Weights of a small GPT-style language model, trained from scratch on English Wikipedia.
Size: width 256, 2 heads of 128, MLP 1024 tanh GELU, vocabulary 2048, 10.9M parameters.
MLP neurons of a small language model. Each row is named by its layer, matrix (up: input weights) and neuron, and shows model dimensions 48-143. Each number is 500 + 25 x the weight over its row's rms, rounded and kept within 0 to 999. Numbers have three digits each.
Before each neuron's rows, "fires after" lists the tokens most often just before its 100 highest values on Wikipedia text that the model never trained on; "fires on" lists the tokens most often at its 100 highest values on Wikipedia text that the model never trained on. A number after a token or word is its count.

fires after: "," 47, "9" 7, "0" 6, " in" 6, "5" 4
fires on: " and" 55, "–" 9, "ternational" 5
L2.up261:519472488529456490472509479494461520478474509496578517463503476522529529500499481535489488488503492478533513505512511495527499506512507522487505456485470473493487530502483492492487522501484532497512504475493502506488500509471497522508494501483530463510497517530517510500462509501524546450

fires after: " de" 11, " O" 11, " Gu" 9, " bro" 9, " whe" 7, " ro" 6
fires on: "ad" 22, "al" 14, "ld" 7, "ly" 7, "ard" 6, "el" 6
L3.up127:493502469518512463518508498510483502466541539500481490488519487495483473500456493498548496504531530531541444519538493503468481462493474522505486474484521526497477544437485498526489507526509483534516465529478506505527453506505510527525514490462483474517524507489481500498500542482510471488

fires after: " c" 17, "2" 17, "3" 17, "0" 9, "1" 8, "5" 6
fires on: ";" 24, " |" 12, "," 8, " to" 7, "–" 7
L9.up281:508482545526444512545492535472500552461547517467529494538452492502487514450487463536459499517505530455504478491493534480514507505509492506516518522535470505538469495531499525504522508532476512539459505500531532507545497504480475485479492492513492511517462498543521510463463454545512485500

fires after: "9" 13, "4" 11, "0" 9, "2" 9, "5" 7, "8" 7
fires on: " " 19, "3" 16, "7" 9, "1" 8, "4" 8, "8" 7
L3.up477:529507501474515497471518487524494525456551549508540512547482487498509510513489521530480507511488514467481518514539517507516520487495524525515472425523499511489482485505507524480449491528464475505474481492500525475518500474493441506495487509512526495555504505509490470482509514512504522476

fires after: " h" 23, " w" 12, " r" 8, "H" 5, "." 4, "ens" 4
fires on: "is" 30, "us" 14, "op" 7, "tt" 6, "ant" 5, "’" 4
L2.up826:512507490500527486484500475470454475465573547530493508533509490507498525506529477499467517522485560545498470483530526501468547490484488516507542512484465522499487502512530516463518504514552478506483462483495515467495512482476469433443554459502506490488496483498517527502551444474524487478

fires after: " C" 20, " D" 11, "C" 10, "D" 9, "est" 5
fires on: "O" 19, "r" 15, "am" 11, "ill" 7
L4.up735:500515474468519523537474478513496520499551488492493487483484494501480504531521531451500515529523515485507471485466520472487461478488526488521526531533535511528519566470494527511528525493524514518463473535450476517508514514459547489489518517536511496525479456534542483550515516500465523516

fires after: ".\n\n" 60, "\n\n" 8, " there" 5, " There" 4, "." 4
fires on: "==" 71, " are" 5, " were" 4, " His" 4
L3.up16:491479505549501482491505507452500472522507508503521466494509527485461506488510541522510515520553476493452488473413519468493496530544509519491468520507491538483488507517521488554504500528460559506446469534498510538518476538503478491466481502506553486503473493508523502493514495534488520466

fires after: " was" 29, " became" 12, " the" 8, " is" 7, " as" 5, "oin" 4
fires on: " a" 45, " the" 14, " new" 13, " former" 5, "ent" 4, "ted" 4
L2.up554:539523531522485486483500497440519505490505477490494464477484545499478466484542525516511510501525531504538531507484527439473479491508501485482449520502524517496528457493459466516533456500500498556520498528517481521450535479539518487483503483472482493450496466464489517502479503492506522521

fires after: "ro" 15, "qu" 15, " bro" 7, "ther" 7, " ro" 6
fires on: "ad" 54, "en" 8, "n" 7, "er" 5
L4.up802:526500470511479432496486545511480523467542492505486512499501504530485501530496482473552463502490514533498500504499492492492480490518509533460560468506493516508515502502486534517496464524520478497530510497502506485505548498532511517549522487487517501538516512470514524483476515504482493496

fires after: " D" 20, " V" 15, " Con" 14, " Ind" 9, "D" 5, "v" 5
fires on: "ir" 25, "t" 15, "o" 8, "ie" 8, "e" 7
L3.up947:523505538511540467496500478526509498474497487511490468505533540546498462527523475506501528491500523481534509468536506523523460520512529487537446482476543483481519469510499448517508516572461500494450475527521509496468524496515452513513463497502480454484514491475519493537470506526492528470

fires after: "-" 38, " (" 25, " \"" 13, " " 4
fires on: "re" 14, "in" 13, "t" 11, "r" 11, "le" 6, "e" 5
L3.up153:503508448507483480551498499459483533505502493465500468490486486511533540465499512469492485530570486478489511473484532504530484494510511531511492498524464503514527469503502480516523505504470508468500481497495529465496475519522500517464507538525498474466537470503488456549467519562526532528

fires after: "0" 13, "3" 12, "1" 11, "8" 7, " s" 7, "9" 6
fires on: "." 71, "ugg" 9, " and" 5
L2.up420:491470475492464496477500501516482480469456500490523485520483451474485513492470541514493485473489530491490504531505466513476515512545469528466488490485525541536516498532511470504506468530544528492527530490487460508522535482458457471497496548504488443465476509511523485507493462536551537488

fires after: "8" 15, "1" 11, "2" 9, "7" 9, "0" 8, "5" 7
fires on: " /" 18, "th" 17, "ed" 11, "st" 8, "L" 6
L4.up278:485520530530508520501468491485496474470524558495513527515470489495440493512517472481488502447451510490513495518492498435494533513500475524475505498451471544485530461530516515542475539527505538532484514517466538515492486484442462510514545480495444539488524511546480512528482472536494485506

fires after: " as" 25, " was" 21, " is" 9, " became" 7, " being" 4
fires on: " a" 44, " is" 6, " an" 5, " app" 5, " pre" 4, " t" 4
L6.up435:528515498546546504477499557499501523507456475484512460523501509497502469515503495518516514499471501517556522524474526489439478525535516539449499499516526524506494495499496509478531492509498495532481476497444504458492462488503479529510506509500478510477482491495525456519481530504437483506

fires after: " (" 36, "-" 12, " \"" 7, " was" 4, " sub" 4
fires on: " p" 24, "g" 17, "b" 16, "p" 11, "t" 9, "m" 8
L4.up984:484562522485529490535480474480461469464460478524506548531527539495520494499545509458454521508470451495460478508494525511486477501533501520485490515494518516498491482452488490545535478493481529466537476524493504490478532526524515547465499573535483487540527483531525512491501480550568535494

fires after: " B" 19, " h" 12, " W" 11, "H" 9, " H" 6, " F" 6
fires on: "ern" 25, "us" 24, "is" 11, " her" 9, "ass" 4
L3.up668:487492507531546542468544485490467485513528483504501519484472520509497504469503489496489523533525526503511477482497474496497558533479451544516552480490507491484526517468518496532504499491516502490474458521458515541480506501502496459470491498493530516487530533520487543527515484504486491509